python train.py --d_model=384 --norm_eps=1e-05 --tie_embeddings=true --init_std_qkv=0.0217 --grad_clip=2.0 --batch_tokens=131072
MLP neurons of a small language model. Each row is named by its layer, matrix (up: input weights) and neuron, and shows model dimensions 64-191. Each number is 128 + 32 x the weight over its row's rms, rounded and kept within 0 to 255.
After each neuron's rows, "fires on" lists the tokens most often at its 100 highest values on Wikipedia text that the model never trained on.

L2.up516 [186 121 121 112  97 137 126 151 137 133  81 136 172 136 104 109 155 207 120  70 149 121 100 165 124 107 169 106 147 122  76 111 120 145 122 117  65 110 133 152 132 147 155 217 141  47 117 133 124 119 141 139  87 138 148 115 149 141  73  99  86  93  87 154 165 197 114 146 146  34 136 130 125 115  96 141 145 182 128 141 120 141 132 148 108  44 108 121 160 209 146  94 153 131 115 136 118 135  93 110 136 114 118 128 162 130 128 119 172 203 103  93 134 122 175 187 196  94 156 116 137  83 238 129 146  76 127 147]
fires on: "ov", "d", "ch", "ap", "od"

L2.up1031 [157 134 137  46 165 102 160 123  92 157 147  82 194 151 121 167 114 136 108 131 166 168  71 153 103 123  82 164 182 124 120 182  98 122 124 112 115 105 118 154 188  93 109 198  96 131 214 141 100  93 111 126  61 123 118 135 151 131  86 137 160 147 155  99 121 122  67 178  89 145  78 172 143 181 145 172 113 150 149 136 166 119  63  94 132 138 143 123 134 123 104 134 108 101  87 124 143 118 162  67  85 126 127 161 151 122 131 156 146  50  93 151 121 132  83 104 156 138 122 124 125 116 105 160 139 126 168 104]
fires on: "ly", "ust", "y", " to", "ast"

L2.up336 [167 103 120  79 174 173 145 119 124 136 133 112  69 152 150 138 116 110 156 191 124 125 121 122 102 121 120 124 146 143 115 175 101 159 135 114 122 101 117 119  85 131 147 162  44 143 149 135 172 153 147 188 115  80 137 136 168 125 137  93 152 131 125  92 120  91 122 146 118 113  84  96 164 108  71 160 128 132  42 146 145  92 132 156  74  98 133 160 140  81 148 133 134  86 146 122 131 151 113 184  81 170 142 126 112 191 128 120 116 158  56 139 139 101 131 153 107  72 141  80 131  82 152 135 104 170 102 133]
fires on: "ons", "pec", "ative", "ather"

L2.up137 [117 206 104 132 161  73 135  70 137 115 154 138 137 116  95 105 175 233 100  97 166 115 162 138 137 123  86 147 175 116 107 101 109 134 160 110 106 129 146 181 138 121  96 114 136 117 134 154 137 101 117  76  67  98 175 157  99 116 164 155 103 147 143 154 137  63 134 109 121  80 113  98 125 139 100 151 121 192 111 142 114 117 107 160 126  84 128  94  82 174 153 149 133  99 124 104 138 109 140 148  97 180 127  97 157 119  95  94 173 113 124 176 147 116 111 103 182 130 146 146 172  98 195 134 135 113 131 164]
fires on: "el", "er", "et", "or", "%", "ers"

L2.up542 [142 179 114 139 187 140 201 118 134 138 113 117 125 141 162  92 186 122 112  75 208 126 116 182 125 146 126 145 176 158 133 149  92 144 117 118 112 118 166 138 142 213 114 194 129 109 103 156 141  91 153  85 175 121 127 137 145 139 123 145 116  80 122 121 142 127 103 160 183 144  81 104 128  98  96 200 146 149 112 137 187  96 117 101 146  97 121 108 111 191 109 126 158  88 133  96 119 144 103 137 129 124 111 157 157  92  58 102 132 161  98 128 150 177 123  74 143 165 115 160 145 104 115 139 143  62 157 173]
fires on: "ly", "]", "ri", " then", "ically", "ually"

L2.up1194 [142 141  77  83 134 135 157 104 113 123 159 122 114 172 107 123 134  78  59 130 178 106 128 117 132 118 129 168 134 157 117 111 115 156 116 118 163 133  95 159 150 114 139 122 194 143 162 166  81 173  88 127 119 122 119 111 126 109 182 166 143 127 138 175 126 109 113 116 142 144 165 145  96 145 146 139 130 172 194 115 132  69 125 155 179 140 137 108 135 112 200 130 134 112 149 105 115 125 180 135  88 126 133  99 143 115 166  98 156  75 135 166 147 163 125  56 147 134 131 152 107 132 109 106 159 115 138  78]
fires on: " by", " with", "=", " for", " married"

L2.up442 [144 134  97 117 133 150 121  92 134 130  93 148 137  83 115 108 148 198 135 103 171 130  32 136 157 154  81 120 136  98  77 159 141  89 128 180 177  80 119 110 155  97 167 154 146  91 173 195  71 166  96  89  92  81 104 113 165 129 113 144 142  95 116 166 131 139 113 160 118 128 126 156 151 108  72  90  72 171 124 113 150 163  96 159 116 118 154  93 172 149 124 145 138 116 111 167 120 197 141 101 177 116 108 164 119 158  55 144 178 138 157  47 107 123 131 156 163 138  98 192 103 120 204 137 140 127 102 152]
fires on: "s", "ason", "od", "ition"

L2.up1098 [135 160 115 206  70 152  67 143 145 127  86 191 119  83 117 109  89 139 150  84 189 131  97 168 129  76  91 107 165 229 157 163 147 177  93  77  74 141  92 125  78 106 112  61 130 109  59  83 159 152  88  62  91 150  87 118 144 134 130 125 130  95 179 113 124  85 197  92 158 145  88 126 110  97 172  96 131  54 155 105  86 104 115 145 142 145 101 116 139 131 217 118  87 141 164 154 152 149 168 120 151 113  85  87 166 105  82 123 103 103 103 157 155 159  86 116  83 141 151 132 180  97 162  83  70 111 146 116]
fires on: "ic", "son", "its", " as", " after"

L2.up566 [108 198 125 145  85  83 114 128 101 155 112  92 158 111 172 135 117 131 177 117 122 112 123 156 155 116  68 178 135 151 135 137 172 137 203 136 172 121 156  93 128 137 136  95 154 155 175 137 110 145 140 153 114 134 160 142 159 145 150 137  79 140 138 145 219  91 117 147 102 127 144 113  82 144 118  63 142 141 131 110 208 135 125 120 101  86 141  91 120 120 153 117 156  90 129 143 114 143 143 115  27 106  97 113 152 104 105 119 163 152 150 153  66 100  98 111 192 192  54 149 114 156 113 168 132  91 135 147]
fires on: " W", " ret", " than", "uch", " public", "ym"

L2.up1067 [149 164 120  88 114  68 141 124 107 140 153 111 164 160 161 157 106 134 145  83 135 103  79 139 124 115 118 134  81 110 168  97 124 198 137  73 108  96 168 111 119 115 100 122  65 121 155 166 176  56 145  67  39 152 100 133  93 130  64 158 123 123 156  82 154 178 102 135 128 185 110 106 192 129  93 186 108  77 164  93  98 175 102 119  85  31 137 121 128 108 161 166 168 127 141 166 155 133 132 142 100 113 117 122 182 164 139 100 165 166  39 140 178 161 156 130 172  74  88 174 124 135 185 121  90 133 148 135]
fires on: " out", " cent", "y", " go", "ust", "p"

L2.up1296 [133 166 116 142 129 109 117 113 119 121 164 124 130  54  57 112 104 129 114 152 171 211 149 162 120 150  94 151 163 128  95 145  99 131 146 122 132 141 135  81  87 177 128  89 157 126 201 150 145 149 112  92  72  86  80 172 148 124 146 105 124 145 137 144 168  73 125 154 175 117 162 102 171 160 146 175 129  91  64 120 121 133 159 112  66 117 127 102 155 135 186 163 138 146 139 107 102 131 128 140  77 128  94 114 201 125  98 191 157 113 126 150 165 134 122 104 172 118  78 123 109 119 149 143 118  93 147 109]
fires on: "or", "av", "ior", "ove", " common", "iness"

L2.up80 [114 129 137  82 149 112 107 118 105 131  97 130 162 150 119 116 153 112  89 146 125 124 127 109 175 116 132 103  93 158 127 121 152 160 123 156 205 170 160 128 138 105  60  89  87 132 158 165  90  83 131 170 124 157 154 115  96 114  69 121 165 100  75 203 143 168 136 252 127 149 104 122 110 110 139 133 121 102  91 122 125 128 114 167 138 136 101 125 109 117 152 133 166 109 147 172 126 143 129 120  74  96  46 118 118 114  90 105 137  90 102 183 192 111  73 112 128 131 100 146  98 141 101  99 135  89 100 103]
fires on: "te", "ge", "ream", "ore", "ated"

L2.up1518 [108 130 104 139  89 144 162 116 123  84 125  91 156 144  75 123 122 166 167 142 127 112 108 157  99 128 131 110 123 148 143 137 125 105 120 150 125 119  91  58 132 130 144 141 189 130 111 143 133 124 210 157  92 147 146 142 123 145 121 115 130 181 143 162 154 116 144 118  72 171 143  95 136 129 111  69 133 138  85 163 103 162 123  83  95 142 152 129 128 122 162 112 124 207 152 157 132  86 146  94 118 122 120 106 156 131 108 152 129 173 135 158 175 141  60 160  83 133 164  75 131  97  98 164 203 124 126 182]
fires on: "eg", " well", "ug", "ure", "uk"

L2.up128 [144 207  84 113  88 140 101 135 116 109 117 149 169 194 107 209 131 164 147 188 106 117  87 141  86 140 133 141  85 170 151 135 131 130 106 176 138 109 121 100 151 115 133 127 159 116  88 156 134 146 130 118 119 142 109 153 168 124 110  99 108 193 119  74  88  91 114  82 134  91 149 153 186 181  94 129 160 146 166  94 159 133 113 135 139  85 116 101  75  97  72 159 121 152 132 110  45 161 149 155 114 142 119 112 142  92 103 177 178 106 170 110  84 136 128  98 185 106 128 181 102  94 104 127  69 150  84 116]
fires on: " 0", " also", " of", " use", "-"

L2.up436 [121 113 109  75 110 183  72  22 154 110 140 156 101 148 100  75 133 123 101 162 108  96 115  82 170 110 127 102 143  72 144 154 111 161 135 145  94  92 122  87  91 107 164 105 154 132 167 134 117 164 122 162  87  71 146 148 128 146  91 158 131  97 192  99 179 175 115 166 112  70  77  89 139 119 145 118 131 145 124 170 128 150  89 183 105 184 141 126  79 110 131 119  95 198 174 125 154 122 208 126  37 129 126 106  71 147  91 158 132 124 182 154 123 123 102  85 112 106 116  98  91 137 112 114 110 161 194 194]
fires on: " add", "ff", "ep", " sh", "ource"

L2.up1467 [103 118  99 176 155 202 175 105 147 179  83 117 141 166  81  99 134 193 140 112  81 136 136 158  67 148  62 150 124  48 155 137 114 125 111 169 160  63 127 191 123 104 105 113 172 103 153 131  46 125  98  81 117 111  75 110  97 154 202 149 152 119  65 174 144 119 171 183  94 144 133  75 148 146  74 126 150 113 107 150 121 171  95 100  85 154 108 100 161 102 163 141 121 172 145 101 108 133 164 178  88 137 173 157 153 139  91 171  98 107 140  76 113 187 114 192 205 163 135 152 181 130  72 113 112 114  96 147]
fires on: "R", "ason", "board", "amily", "r", "s"

L2.up1374 [150 160 119 183 122 182  85 167 192 101 155 122 107 192 131 176 133 127  90 154 179 148 159 117 119 148  65 115  95 107 111 141 144 120 172 120 110  91 119 159  99  67 186 140  79  73 134  93 166 142 100 140  75 118 148  68  99 160  72 170 201 164 190 125 124  91 110 139 131 149 119 118 116 147  86 111 106 137  92 115  98  92  70 130 127 126 162 116 149 130 155 115 172 162 138 145 125  83  97 111 119  79  46 163 117 162  80 154 139 108 134 168 158 136 132 142 108  74 164  74 171 162  82 156 114 105 115 167]
fires on: "ation", "is", "med", "ech"

L2.up378 [ 91 167 203 157 148  72 121 127 145  89 116 150 133 141 124 146 137 118  87  89 126  68 138 172 116 135 129  69  89 183 152  70 122 125 152 150  81 108 115  79 146 155 118  75 112 142 188  98 105  77 155 167 126 118 125  69 177 125 100 107 179 142 100 208 106 124 133 127 129 151 142 116 112 144 130 102 107  89 168  79  79 114 155 174 169 164 113 152 209  90 142 167 100 123 141 135 122 122 160  90 100 124  48 130 122  99 158 145 122 112  68 137 121 136 110  80 158 151 165 131 184 109 126 197 124 184  72 116]
fires on: "ier", " along", "ph", "ason", "ge", "ps"

L2.up487 [127 141  94 142 145 120 121 142 149  47 134 205 152 110  93 122 127 134 142 129 132 130 168 147 149 145 155 202 138 105 127 188 169  93 126  73 128 132 120 131  69 125 142  97 117 143 128 110 132 161  98  58 112  76  63 146 122 166 173  55  80 119 139  98 141 103 135 124 130 101 117 151 112 107 153  81 136  77  58 101 101 136 180 149  58 155 164 129 111 152 177 122 126  86 106  91 148 131 165 123 172 112  85 117  87 128  89 135  89 177 155 193 160 135 140 143 187  85 177  86 124  93 148 138 164 168 165 128]
fires on: " one", " real", "echn", " Sw", "inning", " first"

L2.up173 [100 156 105 135 148 100 211 150 109 152 122 121 161 143  95 135 112 141  77 154 139 138 133 125 105 145  76  82  93 154  98 165  65 110 213 150 136 116 146 213 105  93  89 155 177  98 172 171 127 197  71  56  81 114 143 124 106 146 202 136  92 175 121 153 137 130 133  96 152 124  94  84 124 155  57 124 123  97 189 172 197 142 107 100 115 136 127 177 115  90 136 145  94  97 148  85  84 115 100 111 132 173 145 163  99  78 110 122 158  74 159 175 176 107 100 104 175 108 149 110 125 123  96 142 155 108 155 167]
fires on: " to", "ired", " former", "orthern", " now", "ominated"

L2.up1496 [124 152 118 120 108 144 181  69  30 153 181 135 162  84  87 146 102 177  56 137 127 150 142 136 131 108 152 126 127 134 145  47 118 146 116  91 127  92 109  92 146 163  76  71 155 126 150 154 129 169  69  70  71 115 162 138 155 157 206  48  91 108 180 167 200  82 137 101 126 166  89  72 175 199 124 153 160 117 118 143 127 128 159  62 123 150  95 138 133  92 142 147 132  87  93 174 146  92  87 106  74 164  91 109 132 112 135 164 142 180 131 120 162 118 137 165 105 153 117 109 141 195 114 142 175 108 110 117]
fires on: " time", " way", " more", " result", " year", " case"

L2.up541 [146  76 162 106 157 141 132 159 143  95 134 140 108  94 114 104 112 150 102  83 158 126 106 121 126 125 172 194 157 123 116  72  68 199 154 134 132 130 135 140 159 104 104 101 136 120 158 141 158 113 100 162  80 159 134 130 103  94  96  99 168 107  93 116  91  97 131  87 117 101  90 137 168 123 143 131 120 104 156 110 180 146  84 173 121 156 147  87 141 179 144  98 143 166  68 153 166 141 139  49 163 161  55 138 130 142  77 137  88 143  97 169  88 121 128 179 142 122 106 146 164 143 130 138  69 127 161 128]
fires on: " E", "ph", "e"

L2.up569 [154 132 101 125 133 148 169 109  90 163  83  83 124 132 111 123 145 126  98 139  92 130  81 120  92 112 122 158 160 126 124 147  86 125 121 114 106  83  85 146 112 125 111 132 196 131  82 121 122 143 117 101 127 168 126 146 134 140 133 117 177 124 147 118 224  58 132 126 147 118 155 103 173 110 103 180 136 165 122 112 150 161 140 101 144  88 124 131  96 157 143  98  72  82 136  74 129 149 134 185  65 165 140  84 118 137 110  95 130  80 112 171 134 150 139  61 165  97 178 131 146  78 107 173 178 129  79 165]
fires on: " or", " and", "ically", " more", "ly"

L2.up106 [125 160  80 132 164  90  61 113 174 155  83 119 150 108  96 113 125 108 107 147 151 110 129 137 106 159 135 104 119 138 131 119  80 152 145 116 212 127 144 156 150 158 120 104  95 172 157 136 141 142 175 134 107 128 122 140 226 124 121 119 109 169 108 171 153 112 107  55 144  77  89 150 167  98 169  91 164 133 140 136 121 140  76 105  84 120 196 124 130 109 180  79 116 163  97 212 123  97 133 141 118 111 102  98 142 107 106  92 164 161 141  96 149  69 163 122  99 202 114 210 114 118 126 119 163 161 100 144]
fires on: " new", " co", " original", "uss", ".,"

L2.up485 [100 166 160 111 121 190 155 139 100 181 165  69 136 126 125 164 155 115 115  93 116 159 108 129 119 155  67 123 169 180 118 113  61 143  90 149 112  74 149 162  98 168 126 165 163 127 153  76  89  76 146 112 162  84 153 149 118 142 122 142 124 151 143 161 158 108 132 146 168 152 124 136 127  74 151 157 105  98  84 142 113 128 116  99 145 104  83  99 175 142 148 146 165 157 155 121 126 128 164 117 106 141  91  81 131 122  64 148 160 125 138 166 206 196 168 103 149 124  83  75 138 109 149 167 145 113  83 112]
fires on: "ep", " place", " And", " Alex", " Henry", "rew"

L2.up565 [123  78 103 145 207 103 187 114 138 104 135 110 146 159  93 101 122 134 133 150  77 133 160 142 141 148  72  67  76  72  86 151 168 136 175 156 119 102 105 124 140 180 151 130  93 116 133 143 105 117  74 102 101 122   2 131 156  83 144 142 180 172 106 109 151  85 152 155 180 192  92 111  98 139 140 186  96 161 178 117  72  75 107 136 131  95 110 149  88 108 154 202 152  74  79 138 142  98  83 111 131 105 116 171 102 136 132 150 112 152 141 135  75 143 119  86 120  81 142 137 109  39 175 149 115  62 101 161]
fires on: "out", "ect", "og", "isl", "port", "ending"

L2.up1318 [157 158 106 101  81 145 112 156 137 174 119 114 107  83  70 193 159 156  80 103  89 155 112  96 114  77 161  80 114 200 155 113 128 186 200 164 143 137 173 126 113 135 114 124 151 137 147 124 119 180 166 132 123 123 158 151 129 166 122 145  98 106 142 168  79 114 128 128  97 127 186 105 114  81 141 101 126 146  99 178 160 113 125 134  96 139 144 177 147 102  84 122 141 118 157  68 139  98 129 149 203 155 132 131 125  20 115 169 132 128 100  92 150 147 149  88 118  81 165 113 102 129  92  93 107 146 145  86]
fires on: ":", "earch", " imp", "ural"

L2.up1360 [120  91  91  96 105  86 184 152 135 127 106 104 123  86 150 128  82 125 167 156  85 126  71 127 121 139  96 132 150 122 125 149  81 152 109  90 113 132 143 150 171 103 146 161 166 147 112 139 118 150 156 102  97 169 144 140 143  98 102  89 125  94 104 131 142  99 111  87 126 174 124 128 161 133 129 154 117 132  85 120 137 102 156 181  87 114 129 156 144 133 168 104 116 105 119 114  91 213  89  94 165 109 150  60  85  86 154 169 200  28 126 175  80 130  77 102 176 102  83 178  98 140 105 168 163 130 127 114]
fires on: "ep", " through", "ust", "form", " form", " to"

L2.up1311 [142 186  54 155  77 106 164 139 144 181  35 134 146  50 136 131 139 114 181 183 115  96 111 172 139 139 169 172  80  81  86 118  88  85 123 152 101 134 154 155 177 131 132 131 122  98  91 123 126 134 124 123 147 132 123  70  98 125  75 111 136 155 119 141 177  83  85 159 141  62 136  85 146 153 107 100 101 150 112 117  84  90 130 170 113 129 120 121 182 130 188 130  82 118 132 154 118 153  77 124 153 157 100 106  73 130 135 130 122  88 101 103 148 208 170 160 122 146 183 136 133 161 109 169 253 128 140 140]
fires on: " consid", "ay", "und", "amp", " (", "est"

L2.up886 [195 180 134 149 119 100 135 191 103 132 130 166  99  82 129 137 117 131 172 109 114 113 151 115  98  74  85 143 104 144  94 143  94 125 130 107 130  80 151 167 130 154 149 139  94 118 123 156 145 201 141 127  79 190 112 116 143 112 117  96  91 120 130 140 190  82 185  82 169 127 156 161 174 149  94  70 115 108 135 118 113 105 110 159  97 147 111 121 109 152 174 123 127 151  93 154  72 142 156 127 118 126 112 153 182 104  71 126 205 128 113 131 120 134 132  85 149  73  83 117 149 138 103 175 151 167  95 188]
fires on: " up", "ym", " struct", " const", " about"

L2.up1477 [134 203  74 134 106 144 120 161 113 115  94 163  80 144  82 147 107 189  42 109 114 132 129 142 198 175 160  95 125 126 107 108 140 172 135 216 157 141 165 112 101 153 136 120 145 124 119 129  72 111 119 117 157 153  95 108 163 159 177 132 177 144  77 112 108 170  83 172 192 136 102 127 134  98  78 113 163 157 141 160 175 217  85  76  86 117 125 155 168 176 146 138  98 153 142  73 124 114 127 137 161 107 132 162  97 100  58 137 131 110  72 138 128 106 156 122 154 125 124 133 192 140 118 152 179 176 136  82]
fires on: "s", " of", "ud", "n", "ox", "uck"

L2.up469 [118 114  97 135 176 199 150 151 151 148  90 125  89 168 122 118 140 172 112 157 121 122 125 123 148 162 119 176 155 111  60  65 166 104 115 133 167  81  89 146 149 115 165  58 151 104 159 116 103 124 142 151  46 101 130 114 109  97 169 125 137 137 143 152 138 126  84 136  94 105 143 159  96 122 132 125 117 151 132  77 106 131  27 102 128 149 118 123 142  89 128 192 146 145 159 106 124 172 156 162 115 144 129   4 162  63  96 136 100  87 129 182  91 145 131 118 107  93 131 117  80  99 107 130 206 147 124  64]
fires on: " all", " All", "I", " three", " 5"

L2.up505 [148 220 150  89  82 168 112 125 107  78 113 111  68  99  89 189 123 138 131 110  79 120 102 135 136 129 119 123  81 189  64 161 142 118  72 119 121 130 196 114  95 124 200 122  68 129 104 119  98 198 136 139 115 113  88  66 134 159 149 171 191 117 160 197 149 112 158 147 110 139 133 106 137 117  75 140 142 152 112  93 235 144 133 103 135 116 128 119 194 138 151 111  95 132 153 163 141  73 105  99 120 168 147 114 122 152 206 133 122  60 100 116 126 147 168 149 145 135 146 152 139 115 193 180 116 113 215  92]
fires on: "s", "uck", "ow", "art", " P", " School"

L2.up1112 [194 148 153 131 161  96 130  75 162 135  86 144 134 112  89  65 126 115 124 103 147 194 130 151 131 101 155 155 171  68 125 122  96 183 110 111 148  69  81  72 125 173 114 106 139 151 170  84 144 108  90 198  83 124 125  59 100 161 136 158 125 121 149 120  68  99 109 148 138 125 153 133 115 151 115  95 152 170 200 114 166 101  89 178  88 170 130 114 139 117 162  87 130  56  91 191 122 145  94  78  95 159 133 142 147 121 133 126 130 154 124 121 203 143 148 132 186  89 120 190 116 109 133 139 107  82 111 131]
fires on: " of", "end", "cl", " at", "uck", "enn"

L2.up110 [139 191 164  80  62 122 118  77 166  94  63 154  87 121 151 153 139 121 130 100 120 130 139 176 166  66 122 106 135 118 120 126 103 143 114 117  80 116 148 113 132 127  71 170  97 124 162 133 145 101 146  92  83  73 145 138 109 164  92 119 148 141 114 109  75 138 152 142 113 180 167 129 175 133 106 155 152 126  88  84 125 136 118 163 108 108 127 127 184 115 130 136 157 130 197 200 114  88 187 174 126 139  83 144 151 109 175 109 111 140  93 101 193 150 156 156 213  60 116 163  86  82 103 102 101 119 136 106]
fires on: "oard", " V", "v", "at"

L2.up26 [146 145 161  96 139 189  89 126 107 126 108 144 182 111  68 158 149 170 182 134  64 143  86 154 130 149 132 187 130 107 126 121 100 127 120 130  68 111 113 180 168 126  85 187 163  96 105 159 158 174 110  95 117 158  92 148 161 162 168 188 205 109  75 111 136 105 152 199 127 126  97  97 129 110 107 131 128 111 125 122 120 148 142 141 144 108 103  76 170 108  93 103 114 183 169 143 140 120 122 138  94  61 107 140 157  64 129 124  92  90 150 107 100 166 118 102 237 149 168 116 117 106 111  73 117 129 133 153]
fires on: "qu", "ism", "ations", " 1", " ind", " These"

L2.up557 [209 106 136 105 140 122 173 129 114 152 116 107 176 115 110  98 136 136  99 132 157 112 143 137  91 138 128 103 163 156 133 169 107 134 117 171  59 120  85 182 162 172  79  82 178 135 141  98  64 169 127 134 130 147  90 121 130 163 108 124 122 124 125 155 126 107 145 124 133 134 120  45 157 127  82 171 110 107 152 150 192  96 104 112 133 132 109 154 196 132 158 128 103  97 158  47 113 132 128 144 148 123 122  76 166 130 131 137 121  80  83 161 103 143 107 142 159 116 133 154 169 111 123 129  70 133  71 126]
fires on: " comp", "ing", " with", "ating", "its", " of"

L2.up1414 [166  99  85 110 138 122  87 151  71 115  83 102 199 170 167 180 137 100 119 169  96 118  99 155 213 134 168  92 126 148 130  34 153  98 130 115  91 153  97 160 147 149 191  64 168 149 120 147  91 141 145 133  85 169  70 137 166 175 124 134 108  54 150 150 170 149  83 138 106  95  81 118 105 160 132 187 100  85 210 150 154  94  61 152  95 107 164 143  99 146 106 113 155 116 144 112  96 154  75 145  89 194 163 143 154 118 146 157 160 136 106 122 137 113 124 177 124 114 124 173  99 145  87 102  81 106 162 136]
fires on: " gr", "ig", "ach", " particip", " country", "ree"

L2.up25 [119  99 107  85 116  73 101 169 165  67  97 112 149 157 120 111 102  63 113 116 131 128 117 113  88 111  62 155 150  99 111 114  88 186 133  47 111 127 131 184 129  77 122 122  72 120  72 204  70  61 130  67 108 155 104 128 153  56  93 125  57  50 110 142 141 140  91  83 203 102 140  73 122  78 134  93 126 159 118 166 140 127 192 118 108 119  61 167 157 127 158 114 166 109 163 103 136 142 153 149 127 131 120 119 141  85 133  89 106  90  73  87 132  91 130 115  40 106 127 151 128 137 110 161 143 150 180  98]
fires on: "ey", "iness", "are", " many", " Afric"

L2.up462 [175 131 127 157 119 120 169  64 101 103 146 101 134 170 204 154 156 117 174 166 102 147 132  79 129  64 132 176 166 109 131 112 134 165  97 198 160  98 130 158 146 131 112 187 115 168 144  97  99  85 125 163 130  60 166 113 166 109 139  84 169 119 130 115 181 131  97 110 150  95 146 151 103 109 156 113 123 109  86 136 158 130 137  57 144 122 160 104 191  97 180 149 125 143 123 131 150 111 101 128 166 166  80 126 115 150  90 138 152 132 139  73 123 120 159 160 150 137  42 119 174 136 141 133 181 184 169 122]
fires on: "ign", " writ", "iber", "ire", "arn", " cre"

L2.up212 [107 188 131  91  87 138  66 128 101  88 129 124 130 183 114 167  88  88 109  87 132  77 151 144 153 122  88  48 148 165 135 136 156 144 137 122 115 148 117  89 190 146 134  94  61 141 196 157 112 133  95 114  67  77 124 117 101  84 120 130 107 148  86 184  67  85 111 127  93 143 100 177 129 161 114  69 148 134 197  75 152 139  71 111  91 161 141 154 136 120 116 127 164 182 166 128 139  78 162 135 109 187 122 146 156 102  92 125 160 174  99 121 137 132 136 145 138 102  92 108 144 155 101 110 129 175 159  71]
fires on: " won", "areer", " Col", " career", " Eng", " win"

L2.up1171 [123 140  99 141 147 106  99 113  83 136 140  92  83 104 142 108 169  99 134 186 122 148 133 108 106 133 125 181 114 178 137 119 123 141 105 121 121 147 113 121 181 112 182 106 116 111 159 129 166  56 132 118 147 160 168 161  91 172 140 124 127 158 116 114 139 159 119 131 144 144 115 146 175 104 168 128 101 100 194 107  89  98 131 154 119 100 147 130 123 123  96  91  95 119 151  81 146 110 159 121  96 202 114 160 122  72  83 173 165 103 162 192 133  76 142 117 178 129 102  66 173 136 118 130 142 117 120 101]
fires on: "se", "fer", "ional", "ong", "ather"

L2.up355 [143 135 118  74  82 130  81  90 137 113 133 104 119  68  90 141 125 121 162 159 100 127  77 138 158  98 136 167 121 104 101 131 123 134 143 136 124  67 146  82 192 149 126 141 156 133  64 194 114 170  91 151  89 103  99  97 143 170 132 112 186 133 123 180 151 118 111 134  50 136 119 104 164 172 120 131 113 109 128 112 155 102  70 109  67 127 133 133 147 142 154 166 106 134 159 105  74 101 190 121 117 144 119  81 202 134 163 112 128 124 130  98 116 131 135 102 145  67  82 100 133 127 160 111 124 122 137 105]
fires on: "v", " Play", " V", " appear", " oper"

L2.up416 [127 107 119 157 128 130 161 131 140  59 116 144 120 136 197 150 135 182 122  63 106 140  87 104  61 133 110 114 150 204 118 132 103  73 173 119 105 153 173 165 168 138 116 142 109  36 177 117 136 166  64 108 122 102 114  88 182 166 185 139 109  88 159 182   5 137  85 116 115 114  87 106  74 202 106 184 133 125 130 106 126 134 159 172 215 124 155 129 123 111 116 127 112 168 122  96 138 163  70 126 124 119 152 146 128  89 124 188 118  63 129 126 117 119 113  92 159 143  76 173  87 100 165 152 115  76  93 142]
fires on: "ag", ")", "g", "is", "og"

L2.up170 [156 144  86 121 131  90 128 100 125 128  68 105 119  75  84 110 135  95 158 130  91  78 142 125 131  78 128  81 168 178 145  86 128 143 100 131 160 113 147 115  85 115 106 127 118 160 105 149 200 152 168 128 154 151 153 123 100 107 120 157 189 159 147 173 155  99  77  71 130 100  99  14 129 107 150 110 133 132  91 130 163 109 105 177 177 185  96 156  91 119 168 110 161 123 132 200 176 131 139 118  84 135 130 161 119 157 124 158  87 113 147 108 130  65 119  99 171 113 137 120 159 184 154 147 125 106  81 139]
fires on: " York", "ess", " them", " as", " Un"

L2.up715 [104  89 119 104  96 134 144 150 160 144 110 120 189 127 117 131 139 143 131  51  94 123 167 108 112 126  79 160 141  74 163 130  88 143 116 185 162 127 119  91  68 119  88 107 121 154 211  91 116 130 101 108 101 111 101 115  86  90 179  82 183  99 141 154 167 113 150  70 117 118 123 133 177 174  85 158  74 151 143 161 173 117 107 112 136 138 116 127 125 137 146 136 130 149 132 167 183  90  88 102 180  81 102 125 113 117  54 137 157 152 148 157  65 122 136 142 164 140 153 104 126 157 144 162 153 112 157 112]
fires on: " comp", "ph", "n", "age", " ph", "our"

L2.up29 [150 101 169 151 123 185 123 130  96 131  93  76 109 127 107 115 112 165  74 141  45 155 115 105 118 134 101 116 133 102  84 137  68 121 115  90  76 128  99 121 147 153 191 112 147 114 124 141 139 176 130 151  97 144 165 147  72 184  38  67  59  85 141  87 125 114 136 118 132 185  97  65 138 169  95 113 133 118  38 108 117 173 134 104 124 146 131 160 174 137 123 119  82  71 161  79 191 117 151 144 116 119  99 138 150  36 126 155  76  83 140 139 111 150 130 131 149 119  97 128 112  94 127 176 142  95 147 109]
fires on: " l", "al", "arl", "ool"